From a checkpoint of a small transformer trained on Wikipedia.
Size: MLP 1024 tanh GELU, vocabulary 2048, 18M parameters.
MLP neurons of a small language model. Each row is named by its layer, matrix (up: input weights) and neuron, and shows model dimensions 80-207. Each number is 500 + 25 x the weight over its row's rms, rounded and kept within 0 to 999. Numbers have three digits each.
After each neuron's rows, "fires on" lists the tokens most often at its 100 highest values on Wikipedia text that the model never trained on.

L17.up610:527503560544536493517481504505499481477475521462508480522551501518537487498502503463497487519486470493487490495504519509503469497461498495476560509539457486513484505531541512490488458501471482487525492502492533483530481536476490521513492493464500517526514476527482522475522518472503472470481539512527498466460517511501493482483489541497531485556488487473556477482543464498491478483504
fires on: ",", " cl", ")", " h", "im"

L10.up636:528564527513532489504457483517482485443469519482461475488509448493475512481480474493511491544502505510490507488542499492479514495516514480470495481504483540515493513532523501498517450444489528488488516519490523502462554480499530456497484462475532508529462497540497506482509531544511481512503465512475524496464474517478476496482513505511498498514534493478493508503471506489493566513472
fires on: "o", "or", "y", " w", "it"

L11.up368:484494550506472475521479503465472471516497504473515507474549462545472506489522539523509466449482500485496488490527506530477547458497487491498500456479513505530504440507486553533546489469477519495464503497534548498498484490543456506503507480473519543538536540481470475504494467517513499514534519473504531530482516524504466480525471526528508452481502516550509527502511476541490529485492
fires on: "b", "z", " D", "d", "g", "amb"

L10.up621:487532500458490516491522487521546463518446473502459499486480482471518487514511492507487515523516500449456524516495508520443476485497509536517524505510545472435531513496533474507531509487524499529471510518490480463518485469482524527518497480529517494568449468542512498539478491533471499493526521517479491509459513555512487507494479495493478532490502518461549518510495476506477511521537
fires on: " for", " in", ":", " over", " |", " ("

L6.up840:506515507492490441498499485475517507477469494514481554456470509487502473500530453475513484473491504507453513526478521499449526474513501487537465485523525490494530509500536478525525525474537538517473502497546539511487516531477506495495463495497514484491464474530535511505503518498477495509525523505558494467477530500515530468451467518474475494482515505477501517504442545529479530487523
fires on: " pr", " medal", "und", "y", " for", "ze"

L4.up252:534463502514541551477474510448507492454491475463479485515479534459541474561493501471475448503486525512513503564483486471530448489484478535490547520517488479483530501540486549504518482498503481496488510444525502475493459468496519472523481497498516497513478510479532495569501514530486504459497514506478466484533489542509501446478523489525503481512511491489484482490514467519467469506538
fires on: "u", "el", "es", "a", "."

L6.up681:475518491480452511532492506493520489494493515523510465515501554523495412540495461483466491491485478469502494499493507521525476485489491547506536518537491478476489467543487515492533537459488501521541512511512471486486507472517554477499489506444487492500449476520489488571506528533517472486495522481502455487484492498508482520506497511513499518502509496523492449509502549520455490497495
fires on: "ra", "t", "h", "in", "qu", "u"

L4.up64:529499499500500488468486514508504524494510560479499527489545460581540507493470480497472508466485530507472499515527507455448516505489509479514520510477514519495492487469517484537521523513476492497497522508500539489431490519511455455511496509524466482493491528511505503496492495484484508499527478525510516522489534523513483485562449502506515458462503498501499424510525430542459528520487
fires on: "ig", "ad", "id", "ater", "in"

L15.up440:535500499457488494518524497483556542480483484463523530497558441474482500514501473481485525468557457451518501495485521522459487488473509493499526484529548449509509500520483494469519450508496519521485519533509493467475556469490490521508524467487485546528472469480486506574483513525494486481426500509522492468516471501451479474515521489526520529483537467433515524517497504494517514469478
fires on: " was", " to", "e", "a", "on"

L10.up40:491521493497493508570524523496528512465491483509466473517487476498482486485516443492482474485494520502499525506536518435459548490516477519503494520519500508520537495491515512508494486499519490520511493519498488493453470522460455482499514476502476510448523476474530509485520521498535483496481486501507519525479483453496532488467481484498458516492492477484518496525483527523517497528526
fires on: "198", " 198", " eng", "196", " design", "om"

L4.up37:524572513485476506526500514481530489476436514508475473494458477512480473508518463447549483506514486491464491497551500476503529510520497502519520460519471521470501518488553526504527473526481539494482515537521542523532510472491445503518494455504529506548473483494495499538503553492507474490466488462531543522533529517456448468512525464514517489529516477490508460534510480507521486537522
fires on: " P", "ri", "it", "an", "or", "ol"

L6.up455:469474510528501487499485525508504491510482505518529478509513497417500538504516523486523546494456464485505491507454490464512436482470501558510478478474423491472503466497500476552485493498523486522474531537523480475481514497490527472466528503527492510488488532493507472503515454482509476537495544507474520510512545517507506467505499515512477510439496479517487528521509519490532509471506
fires on: "ent", "ew", "ert", "et", "art", "our"

L15.up281:511507515514505474458505534484466511483439462495477479516528523492490483510479473552472511525487467507488461558505500509512460491486504531514504513481486525469501493495508503503456512490491559499465544522484502509513504515501520496532523504493540487480533490532506471503560440547552534491471474496487505523533503506442518513472557485520515533484467503521486517490486500510500475515501
fires on: "it", "ot", "ed", " of", "et", "est"

L11.up33:469510512529507512541444480530488496506510520508498475481509482492530496526515503532520510503460478476494532529538517482473516474442510525523521453486494504488526509534491450502532525542529478482540514535483474479516516535490465500452510508460546507528522510514478462476505491546543466477524514505533497528516484520482508542469497490466457490485499483525551482460456479480522506517496
fires on: "c", "op", "C", "che", " At", "h"

L6.up148:510493491481525494512493507486506480516514496463498449478461494496499509492493492498548506522495547537516483527443498513514431502490537499514456498481495455458484468519480575493515495498543520525459494477532476491504475459512518487455507498512509514477458509505514470545488520544549465472512488463494524482530500494484504475495538492491521497491515460494534447476500542492545463485528
fires on: "p", "e", "el", "yn", "ur", "a"

L4.up998:480531472513501441448492504533531489524462539509477495486547490485483495498543551514488519481445497480525484504512509496467522486494519454522481457478515441490511502506532507508502523498532494463504531481461456489532491492499501525524485484515477503523494512497501502494475497491495478516550505516479515479500495465474513482461491538499479528488492528521558505501476522494526503532565
fires on: "ies", "uk", "==", "ish", "ity", "k"

L4.up627:534474462523505501534497494530505455560509481475475511490478506476476510508533499502471476505457517515483492509498473484504443499508485513472510478505485427485499531507495528506479480487473513536521473460483515507492481485531517537488453474506519470520499543427471482484492523547482541498510529503551473492503489512488498475471495461504497493521490549540494459550478543485504538492486
fires on: "l", "arn", "in", "ag", "ar", "ann"

L20.up757:547519520523529513502441531521492516519493508503431479527431472515473496548508448480520456535489486502516473498491506517516459473459521561525559526516486493479556539525493514545482497492490474510480528514455492449513485503526496451489466497519500506509521517523463493484491509506537521523495465513530510457474447487494483477517487554500484476493536476478511466537475526510481515493554
fires on: " =", ":", ",", " |", " that", " is"

L17.up458:506544466504496486541516485511501491455509488479529479511469460522495468489496460549498516522506474502491495534465512517479527479516511509461504533553501533491464471531494507568541484448492490488471502503508513514485464526500566519505514485488495474513499479472499482466532515508544509482519516452504547486509524540452460500472508489510515465498504524490538506525527499502525536509531
fires on: " part", " v", " inst", " later", " not", "ast"

L11.up916:480514504537527508525450508514485479491492519536474481503492507514549508521481496489503535502478503544473505565483519527502488462465497503513491537475477475468500497499516516513507501502502489525544487509568499504479536524493515489515517498440516572520555505502494520458501479493536507521498527465479531495479515507474524546483514485502516480487493489544489518515473500508487495468538
fires on: "it", "ell", "c"

L11.up324:488511491509501560500488496494523537502517524504495505520475505492523521518526449493527566470443458508524549514490529521472457504508469465457459501470512543510491468494511463497550452478499585524499487486494551473492511505457510498504490479544476504459461482524462509448508534492490465498478486504547483543524503494521506469459528539528506498501474518537499550533466525507529526461522
fires on: "y", ".", "an", "u", "w", "he"

L4.up172:540488513489511479495506541461457539500518486482473513455486513533486542533509569501519489450471468557530527525478527496509502493500528513516500481473468449438511515497486462523494507497509534504417508519537512481512499488484483534500493498523509514503461510539510470539533553469495488474532447499483477508476472539480484503527513545525476492509509522486487534509503496479514502520539
fires on: "==", " =", "s", "ith", " ==", "ays"

L11.up946:471507519521489457513525540492494538508494531503480466508505515461501503547505499515519519510453536480506504474443511489513487507492496517470544484526433522450517518529459500491511477518524509496500495509532520451470503513513529518516495490525537485508468492519509516489461519525477473496462520529514552522494490509495523523489510484516471513476502510491496439474470483492552497475546
fires on: "ic", "it", "al", "r", "ial", "in"

L15.up225:462496526501495522565499522517465488510522498445476478503472475526471515503541473519490483475475498553538551496532510499501537471492460515475541462457514508472515477504539482496551507503472477533478482508554481492526493491498528523510443504485462490448485495472530519454459534536515493485533526511519466524507508511512450493493489484544490480529485478453520517485488516498493535503479
fires on: " and", " to", " w", " v", " also"

L4.up875:516498471497516507481567508455516514471495517441496491461526503480484468504523543516495495474467473464556485548498472477491512471525463510475502497503529495475538505500484509493494511499513471523506514538498496513481515510472510519494497503489512466495501517485528524542491502531509473501521440523543488468521489519452456529519495478529508492484490467501503523507517462522512504482495
fires on: "e", "re", "se", "on", " by"

L17.up331:514475493496511477472481525470472465485503525501488493503509522471491506483513503465508471544483474484504502504445446554478489492529495512442512506524515488478501510462515517461494487540521452510446507497508517485485502471498546497498423492525545529505502499491467475513518475491491483437522502507506522471503487483542464499559511531529505514462465481517524503509518519491476526487459
fires on: " m", "er", "ed", " member", " man", " g"

L10.up786:499488490495515521458484503469544534503481481527539485422506515529517497515516478516499468544504462488506521491480503546472495478519485501514480519487504489464500451519534490532571514470505501523510521519533511487508516500397546535467457478503508528511454519519538529514458511503496492481534500500493498496517486524510483519444499559499504491482481523504494505453463506498492488509506
fires on: ",", " |", " \"", ":", "."

L15.up139:532487500511509527461494503519502499513500499474529501525516482463440488528522413488544514485496496487511460479495457500500502448454482467461528484514493504462496481485512509522492474523486500500462514516531534508508503473504505525485508503513531540547485435507494481491514494490472479527451503455481508505505467508533497482473495492491536469524480506463475503454514492497466502529522
fires on: "b", "B", "az", "i", "ub", "um"

L19.up228:459498534505496508509520510531531496543480507486483497512490497524496503534492446516490482469491492545489504539528536500524536467492521508485530504496509515477531452504544491543537485481465526532458536495485466514484463541497522515560496488485525497501473479518456528505476520539494479490504525485428513488501512529490497502442517481534494543526479506458540522497460512477506514507503
fires on: " (", " c", " C", " in"

L10.up235:520524499460497480512502529464459516527550555476503477516486484542486529526504497502512473478473521506490486493530507500484525515470502523495501446519481498543508478541521522481549536501491526518488527467547504513535494541508464500479477434518544492486511518504479477516536503515504480512515538493497501487544473541475502467482543479498486520501482543484457515473487488510484521517461
fires on: "or", "t", "op", "it", "ok", "ts"

L6.up421:477514536514517503528463516486510480514490502498490479493484517526499450554510523543470510503499508477488495464483515543519486539454506517517534477485484468503530495500452515481487480490516543509492545512462484456512465508536535449548477518460513500525425495516473544488490517494509508499520542485493496487516535492474487515480534519545519563548493500478475480486525505487485500521496
fires on: "h", "if", "g", "ra", "ul"

L17.up700:524527501503488472492470512525534517504485522482530510509487483545495488513517524487476531467488494483528551547523547473467538488495516549523512496493530484490489519510524537508512483461544484513509541489506530492500501490482511503521509520490544510500528548518457494510495522478521534529515512477529512476464491508473462515499500511516499457501474492529521538493506525467529540521447
fires on: "ly", "ed", " for", " to", "ued"

L6.up88:504461480511534461474511499494534502507474506470450500535518486499533510454519473528509493521503540491454480495495509484507563474476496486500504528506524487479507501510516507483529501528496500498514499502519497498503523495497477520483480465495480537469460490474494476524481515486530507496491560518474525545467466494504472474479546480498472461496502461506491505506501549464497512482480
fires on: "ist", "ath", "w", "her", "ons", "ig"

L4.up266:486497531513536515472515493525546534507522560486469509499482499510523537533507517513534531494474485520480469485512497516450488444498454515456525503504517516510510494471532480511510478533500513525474489534468510504488498492563441442522462516512531503541504521496541503467553487475543500506497508494547540497480475504537473514505499506494531482468533502504479510508505450489459506492514
fires on: "oard", "id", "ross", "ound", "u", "ad"

L6.up945:497473489505492536520477504472495446517482487432495487481484546504509526518506512513484497526503545518543557479497513545506450483486485523507508492471520457487528494449476476471514507458517497498470498500529483498486465503492521543532494529488508503450516490459442530482503452497474506501476492477528522496511521492506469507503495497532461499530505490502470484528497548499491545500514
fires on: "in", "el", "arn", "ar", "ay", "on"

L20.up277:480516537489482504496479481526500486554485516525464513539491481484471496483517447484447493496502528491477500487484490508505485515486486515499479475523491500495447469523556501512512473488504528528492496504502493486498521535528525492462438537503527487525510488504454463467503507485498483481491529497482530459492504539500450514444468516499506536465494547497512502518494487526477479500499
fires on: " the", " c", ":", " 3"

L11.up514:485541532508510523504484477441530536485492530498479477481479542560456431489523489484476504525505533471504515519490538506514529496441456519521512457502512497456517491502527498500520486461533493468469468486552524467561531496478504501531503502485517483506493512490490516487498506530519553517539523474514497513478461537498460530522490520539518461506482484484522485503490489473501500575505
fires on: "ar", "if", " As", "em", "s", "im"

L11.up1016:514510494539531487504466513496538423456497470503509535494498539457529500525496525508496498509506435503493479514499499520518502498490483493500529495510507505503550497489474505547482454456506497549473520517519494484533509498472463512532497536510484484503474535498514497520503459501535515510463468492513490487500522530497466517451513509505495502518532475480489501482540529541495488503506
fires on: " qu", " st", "st", "b", " de", " le"

L11.up687:540503471493511467536510487576506515457523535519485485492531491513520469508513533503519441459520528501463482500504458496509510464489492505495548472510511494464502483489504499480500471511506546525440494462494477499575500473512498489540502482493524496466474459506466465497511547489526449470521438490489482492514482532489518421494484508496508484506524487515508473507488487503512538562518
fires on: " =", "m", "-", "e", "aced"

L19.up256:481464475493506451516502475498469504506514530472525509490499497472502498484518461490469500508492513542482532534471494513481515495487512465538500529498501511469493518482534513489497480525598519522478466543521555445486495520497516507533503496483568537494517490480444523531506488505483444476540477525503537508520478510545454429502520473522532491464516508474505536544525545459512490514476
fires on: "on", "en", "er", " g", "g", "G"

L10.up567:520514505523539517469510514437497516465516494515482497475491439481495494490525469506437477552513501502481526493490479496503507492498479533507512449465492513524537504486477519478527520470500522476450555536518498480491522538491539491535456470484546509554507503498481533548508493499502514497552451523508474497543513533459509477540520483486560451482529501455531492503444484528476508506504
fires on: " was", " been", "ently", "ained", " held", "he"

L15.up944:464498521465516517537448505494500499495528558500530483510500491491532501543520433457514486505510515513495458506508494470492511518498464502525527474482465487493512485485470506513489536490501500509467527516515517508478510516477466489538490461487488541466444495513503491475502526501511462463522492475439493530530496520540518485473479528564496509464486484484500554520474521546506540544479
fires on: " of", " Pe", "ra", "ric", " j"

L20.up669:519489506507485478513523477530490569473499501492484468571479517493513483512481513494493497478538455459437512519512465490489521502464483478480530497549487502498514495479510466508492510508502537515492513458441471483528539523522528474496502511535520538470491457505496468511502564514479506479524532489495515519479495515507466480466486495496501532481481511527516472517462525495476509487527
fires on: " O", "O", "m", " Act", "-"

L17.up843:487494549526540487507520530464487507468504516480505500467464532518501477517515535535493437518454488476487498469512504551555523504470503487445519466506507489495512484492505475491481493476504494520515558517492470467459517558510532494503505497462479472471523490509482544512504530501527521528537490528517452497508525492507475492502496521490524478466463501553492472517521478488489515503501
fires on: "\n", " |", "i", "s"

L4.up456:474457496553506447483495488487515470522537500495514470499533495484513484531498510490505515499505508514551501509448467502497521520484514518503500472505526482510532479515518502521499476501486491494519513469490492502502547504515501517500495474519508529451500495488492453550456501513480466488535514510497492470545516515506493521482482534473526541498505512480454510480453517473488504507478
fires on: "ive", "ial", "iving", "ives", "ave", "aid"

L15.up126:502486499521595527449475480532482507519489461488468540494501507549516478519511453509524480446505466493505486469529511524495496471505492500496499483505476538522531505511497491487510530535486453502496537508486491520505540492478502556537463514531495502485448527481490516478539526525517493462513519505509497539509442536503511488509494523490470485483486439452466527514484532537462498530493
fires on: " as", " e", " to", " eng"

L10.up54:499499488445521509485483494498506500553534491488477483502493502532489491522499499502517520480458536502492463503453479506477494478489500513499505482482453529486505465466480487503545484455516476487475471477505515495503511494485477498484495502512568517541517468506511491505492486530525496531527573478537506524547501501481513538501509466531506504463470522512468490524475497522546483491508
fires on: "m", "r", "t", "l"

L6.up474:498492515456515479503494520494473507491493488508530469510531555496503493513500511504480514493500444503499488487480465499494505517496505517494509535481480497467500515490483496518450524526517524528460511519524521498471536474456479476525490481496531488504462487525494501503531513567499475517511485475524494528495458458482500542515505494484538525519472492533482517489494498474475497520525
fires on: "e", "ed", " do", " l", "it", " we"

L17.up456:453482465491500533511461512484512464485510523496501489492545540490494482528541463486498470487500490471482488497505496515485534488503499523464532511533503536495477434499518487505532532480500525506515485475478519496524541497467471501500491456496533502478434500500519479482501503544510438475563525466515489526509529463509513513470519480516478451452556540536478480543498511515529514505472
fires on: " l", " of", " j", "y", " p", "qu"

L15.up309:497476510475528464514532525482480541485496542514530476480496501509481519498497456549477497484502533459498513532502493548529511481483480498493512522455527511498510552509478490529521461512577526476491490501530508522481478551503529469484489479508557463514524488497496507511507532523501483470516519495521525441520549506517500498502497515519522511497486461498552526497473468505474525498486
fires on: "ot", "et", "able", "ary", "t"

L6.up993:462530478476459458524519521497479499548465515468471519495493517482502498527534461512505506544531530486467494489515498498495518511481464512496465487470471500489508513503512451492492466518472580490466546471522542465470474503514496531541527503459501568553517492486505555543529518516466485494500494510505542487453505523474498528519510469508464463478474483500498470471460507517482502516497
fires on: "d", "ud", "n", "it", "em", "b"

L10.up989:423497498477550543511498520529467517466461513484518452504506467475484500516493492487451479507494466465497530509470486524511491530481517503505501500484467480499529492515519542540489471493545536546461533507470486493497492502523552478465506516472480495498456489488495459478491501506538495467483524530513528540513455486511496533530469508494520550487495497488501503463517528505485522481554
fires on: "ed", "le", "|", "ated", " |", "form"

L15.up254:495525515544528526483526519481508533477523491511460494517509452500461498507518450494478486520473481515483487503539543539490501479538514512523453496468479469510501510576493494515493505495522507510478513514541533507447487515506511502535519501507533543487442456488469492487524509502487487477465514491510466462485437533466451500458484518509527539458497443492502478481472464502472473519531
fires on: " c", " pro", "-", " resp", "ry", " g"

L15.up494:526480514520504477501502474464480512494455521463468477536507505505503501482502453511466484490497495478505487553465498479497461524519507480517479527485481470518516502524501518495479443535535450511509516551491451505480499534521510483498478494541457489495539528460484467472497494565501498493452503509503506463560503518509495502477463494510497526509491528521471467476482513481470536524474
fires on: "er", "ent", "le", "pl"

L11.up790:521519534487468509496495547481513484484461481423487476517448483511492519522520497511479521457527471498494512481487492485503514501489511486519492493474501484517531468484552491499492468496488527499541488543498472517513517494451514458502477528496537523494479523518464489496487475526523519500471526501527532496468473528479468539459468528476479543463483488455514552476548536492495511491508
fires on: "s", "uro", "ical", " of", "ed"

L10.up136:485446496486494444477506503500498526482453514516477500542515505529460454553512500492476486477516471476502457517461472538505506516520511504484510517478512473482509488501506507478531498461512476485492540515542487487502499485525522491484519492544498518475514488494506500495521461509486479500497486511493513494530467487509494429474494498525513492455512509498521497522509539542493543534503
fires on: "le", "er", " st", "emb", "ound"

L17.up744:512453497494530432532498513512531501484475468502501499540478506523473448483502460540503527466552529449535521526503527510481501481446483492517543504503497481446520512525553516529512519494506465543513543491440489528512494514487493517446454505520491528497518526458464482508554504549509507473489517492528480462464484515476501479507538508515506470427502516493468532521498543440495525517490
fires on: " to", " for", "rib", " could"

L10.up204:524494496523546511478496518517496500496450488488444494516482514492487510523514500486452555484474510480505559509479511506488479529484490484456494481518498469487517505515473460548516510494483578520514482463552506476510557499500502497520495515512490535509482521534479511496485528557504499507478496535518504496475515451515489465518464526511514537472532492461483514522546477506522490462489
fires on: "ian", "ese", "s", "e", "an", "."

L17.up343:483524508492526481545538515490506514502486514479488442500464476480486516529496489503461486527496477478526497529489451529489481494488524475483511497472494502518478490506529513463493478486549497492495526520514516476477505452508497488546485500496532525484515521468473477539571523549515548485508465498525478528510470539471525517504521508528488440529482495508548484491489531456503507463492
fires on: " ex", "en", "on", "t", "er", "n"

L20.up185:484456499543473529478502525468544469501497510507467514507534495517482478491529501505494463486489511496493556478504497473524529519481493481517505490502499502475541482500498507532526484491449464509503474513486529464468519520516518473501484480586514503502519501499499540482473494498504480495501520526537526486515501486463489500535496542499479489467526541492519484526486539510547478486499
fires on: " 19", " is", "20", "U", " 190", " was"

L20.up735:481500474481519507508484538454497502500479450504485461530498485472499470528488442480506481507525478510525477542500459540465523466467491467540555487522493490485469487542513475502533471488517545475478488510444465488509476494483537504509459493512519485529490519527457526490496479490500511494501503502484484460552462499492499529509479536489520506509563473472511443505525540472462520486557
fires on: " J", " |", ":", " N"

L10.up813:523504514507493477484526512481480515492522498512493476544485496496516498536506492526462512481463501485509497499477474481490509503446487479501500454486517552489501483501463528491499490485467532475453516502533537483491490480515489498512516474529536562512521509444526516497500496500485555482505497472511512523455460511498481473507540502533456452505482492487543491467464494515492507443535
fires on: "t", "ast", "b", "n", "g", "it"

L4.up833:484478495487526502496497492482498488488534490473509501510483515468473487501512500480540544488502524487474475472503508518463520517467490502481482480483490517512508453495515474544567510483483519511476504483454534497487546489520498532498462481526545502474486499473465526480523524515515476522537542517502522460465479558496506488472492536549499511484513462547465472494487495478522508505492
fires on: " ar", "ne", "ran", "one", "ron", "us"

L4.up179:473496565461476517522520538479490462506497502489482498499511492532511508495492518519493541479465513522491476513508560544503500498483526496489481513481507515508483499535509485524538527504475513543500513499498506483476479508488484508516538514493549540518503458475502474464495472515516525507511496519478549469524537521489437499513511505486513494490534541529488501487529508511476504472560
fires on: "id", "est", "ell", "ect", "ident", "ast"

L6.up289:474517521465559489540460500508512535478561484482490471487492483472478498485484480508508471487469517498489466536516535524439477479442497490498528489510468457532480486478530494509541506483494476460506533463541507491499492500519495500504486484500510554479474476511498461484516542525522494496526478472488451510453466514528501475535435526512474489505526466527504492495546447478511536494487
fires on: "av", "em", "um", "unn", "am", "un"

L6.up83:467484466488478506523477521413562497480512519492491478490502437482443498497506483456505494508513531517484545474518544501462519505452520504522536487534484478492463530521482478516513500512553506526459497511557577486509497486477489511474519496469509489499499489475547488489521554519522511478486487493514467480486497529445457513508478472516466492503514506490495470513491509502504541549489
fires on: "or", "d", ",", "ald", "og", "an"

L19.up696:522464536496540500534484503467481534555465540506485518546510494438498488574490551487483516485520473505512524479456487508530500508463456490504463501570499519514438502474520497565516463530508553485489496496512516482490511514506522483508474455504482511516512485468530498515540489504519492492517491515505485463478498503492496453477495499507513527535519468463513448517470550531492542497495
fires on: " an", " pr", " no", " any"

L4.up927:480472497461512520551442499509474478511506508505475521480488469482502498528536453444523519507511496462490497502507491489465513495499493501492495490496459478530488462526509497517479488503497490476518549510529543484502509507499511504494498489497532518451520466453466490464516486499535509464495459431522532486536450530467486519518505500490490474488471457525491495538533503499542533442467
fires on: "r", "ry", "ri", "it", "ward", "ert"

L11.up408:484545537477525478536508517466485504469513461494557490484505508498526455520506483502513469480468519514452517496515469511493511507501483522487527496495507541501476500504479492469530483474505515492482548509546545478551484478488510537493497464501527535497516466512521457508496510538512500503547525461511490494547470522503517473495525545514464491564500488499488484501479488522514516477461
fires on: "v", "at", " most", "t", "r", "op"

L6.up941:450490504479441486497510494511526506493513500539481486509482511484529500510525525483496478531510515452468529501499459499478487519524487524513493493506536468506481553495511517508477534514500501528465532499499470529486487497475501462473512491528462491471540508481495463469507494472460475537500511525521527478538502515492514521443486502498476501467461435557470493464536501465507533461462
fires on: "ical", "og", "ign", "istory", "ood", "b"

L17.up706:483490535502492515525522534484452564522554503461485470498480494462486508510491515493514482502472526510510473537484524516510476464496489531477503457486472514441509511557509503501546454519483506498488489495478521451543463478501500529504517491502500511532514491486498485504497493548520509506541572476513519519492528488487495502498537477493454470478494509483550451472481515540517495511482
fires on: "el", "r", "l", "ial", "as"

L4.up841:457534511513495468522484482535486494538463481509537457498544527507476503504476487489491502494483475464528465501490544485489500503464477529493511475542510473479450488489466459500506472556486491510493499517554495456535483548519500504503444488463513535535444487480493468500501547475466483493488526473499512478490501503488515478489480492546493503474529474502472464462535451452546534490537
fires on: "am", "ark", "ap", "um", "iss", "ak"

L6.up528:461485527472528504505472473525491493462524525476500517472474488517500480519503520496472427492496545477483480499434514511519515489504491483505513522513523499458514521546488485514520467511475536503476522517501533464462468523496501493519476476437457503463508486481504466519484503519507476475533501492502494492484474464476500515525462493490512504468518490520521494530534487477465521518466
fires on: "\n"

L17.up273:468510537455545546506527521473509489510473515487494490518476472525474483507508490489492498524482473534505474519519432555484509484458464508507536461488493519496522470469463503550530482494480473506502502480480465527550546449514492513476484469504511537488506506536460478512506523515560500475506557518521534578470507535485527496499506486497486539518482471478508513524478485526481495498529
fires on: "ing", " m", " and", " of", " as", " to"

L4.up764:515489494506518551516494514466464465504517496498452505527479503547529436505515475518523497509487493479487503490452472469519518488546515535491481495484525494504490473525497500479507477506523514528511521498447471480491491539527520475515524471489496538493464516488489487544543484538535468481458458509503534495466475502496477458500514523487540504548497495466527507523502525492494479483543
fires on: "ing", "ed", " on", " from", "in", "p"

L20.up489:495525485482503471535513510525494468498508495519434513512501541506529479488484444491559462540491503479495493581546482506514514499496510529491554484515490514521506447509486496494515484475475551532546509475507493464517512528515491498498499469485485460500467511495527505478504501532472508495492495449492465506468473506482475459433529511495479498503461499499528520500486509513512517515550
fires on: " St", " W", " sc", " O", " Sc", " w"

L6.up305:514460541502489511521543491498488467542547513538495484522478523468449494489508511476484470486485499469479522509489525507462479485468490544512483481496494526533518499523517518518494408458459490567487505480506457498476537514536510451466462433489508498540515485517497509481482521518520475493533473518491519490520504471493499468499520507488490502498505504517528519505457513484511531477466
fires on: "ent", "ed", "resident", "ights", "ects", "ons"

L19.up619:458528511505452490526504515465494481506528513536516496543504515511487500509540479542462519507485494467488521499481537489461555511472511512455521471502520502502465504532545499499490508475471495522479520474500492500486492489488498491542484509526456486446490511489493506428527514472485523488545453507503498451500537493463538521460497515520483483516504460478491481505522521498485508538514
fires on: "istory", "b", " +", " list", " history", " term"

L20.up150:533528517476487509481491504432511499501497509480518490483521466530502484523527510519482455538458507504454512544496492512503443516518521523474498515526471507508464464481484477510553456447509465538473544530491532473493531476493530529461512470530493482513481492511508458531492484516528514482507488485473519504476498470498494523451569505450504493476493514505534450510502488482523459483495
fires on: ",", " |", "\",", "7", " has"

L10.up117:504495505515502488478568480525446501489478507510491497512452462499455526490505486533461505450467480434520550546499473481474479493477482462476539481478522461497525482519536486519477516507508530477485527518459499476480518504492542501502471499521550486484496495443476486530506499510514472469462527480495500493488454515495492449544466481499486551486475504497498486496517493490486514494548
fires on: "e", "er", "es", "ed", "one", "le"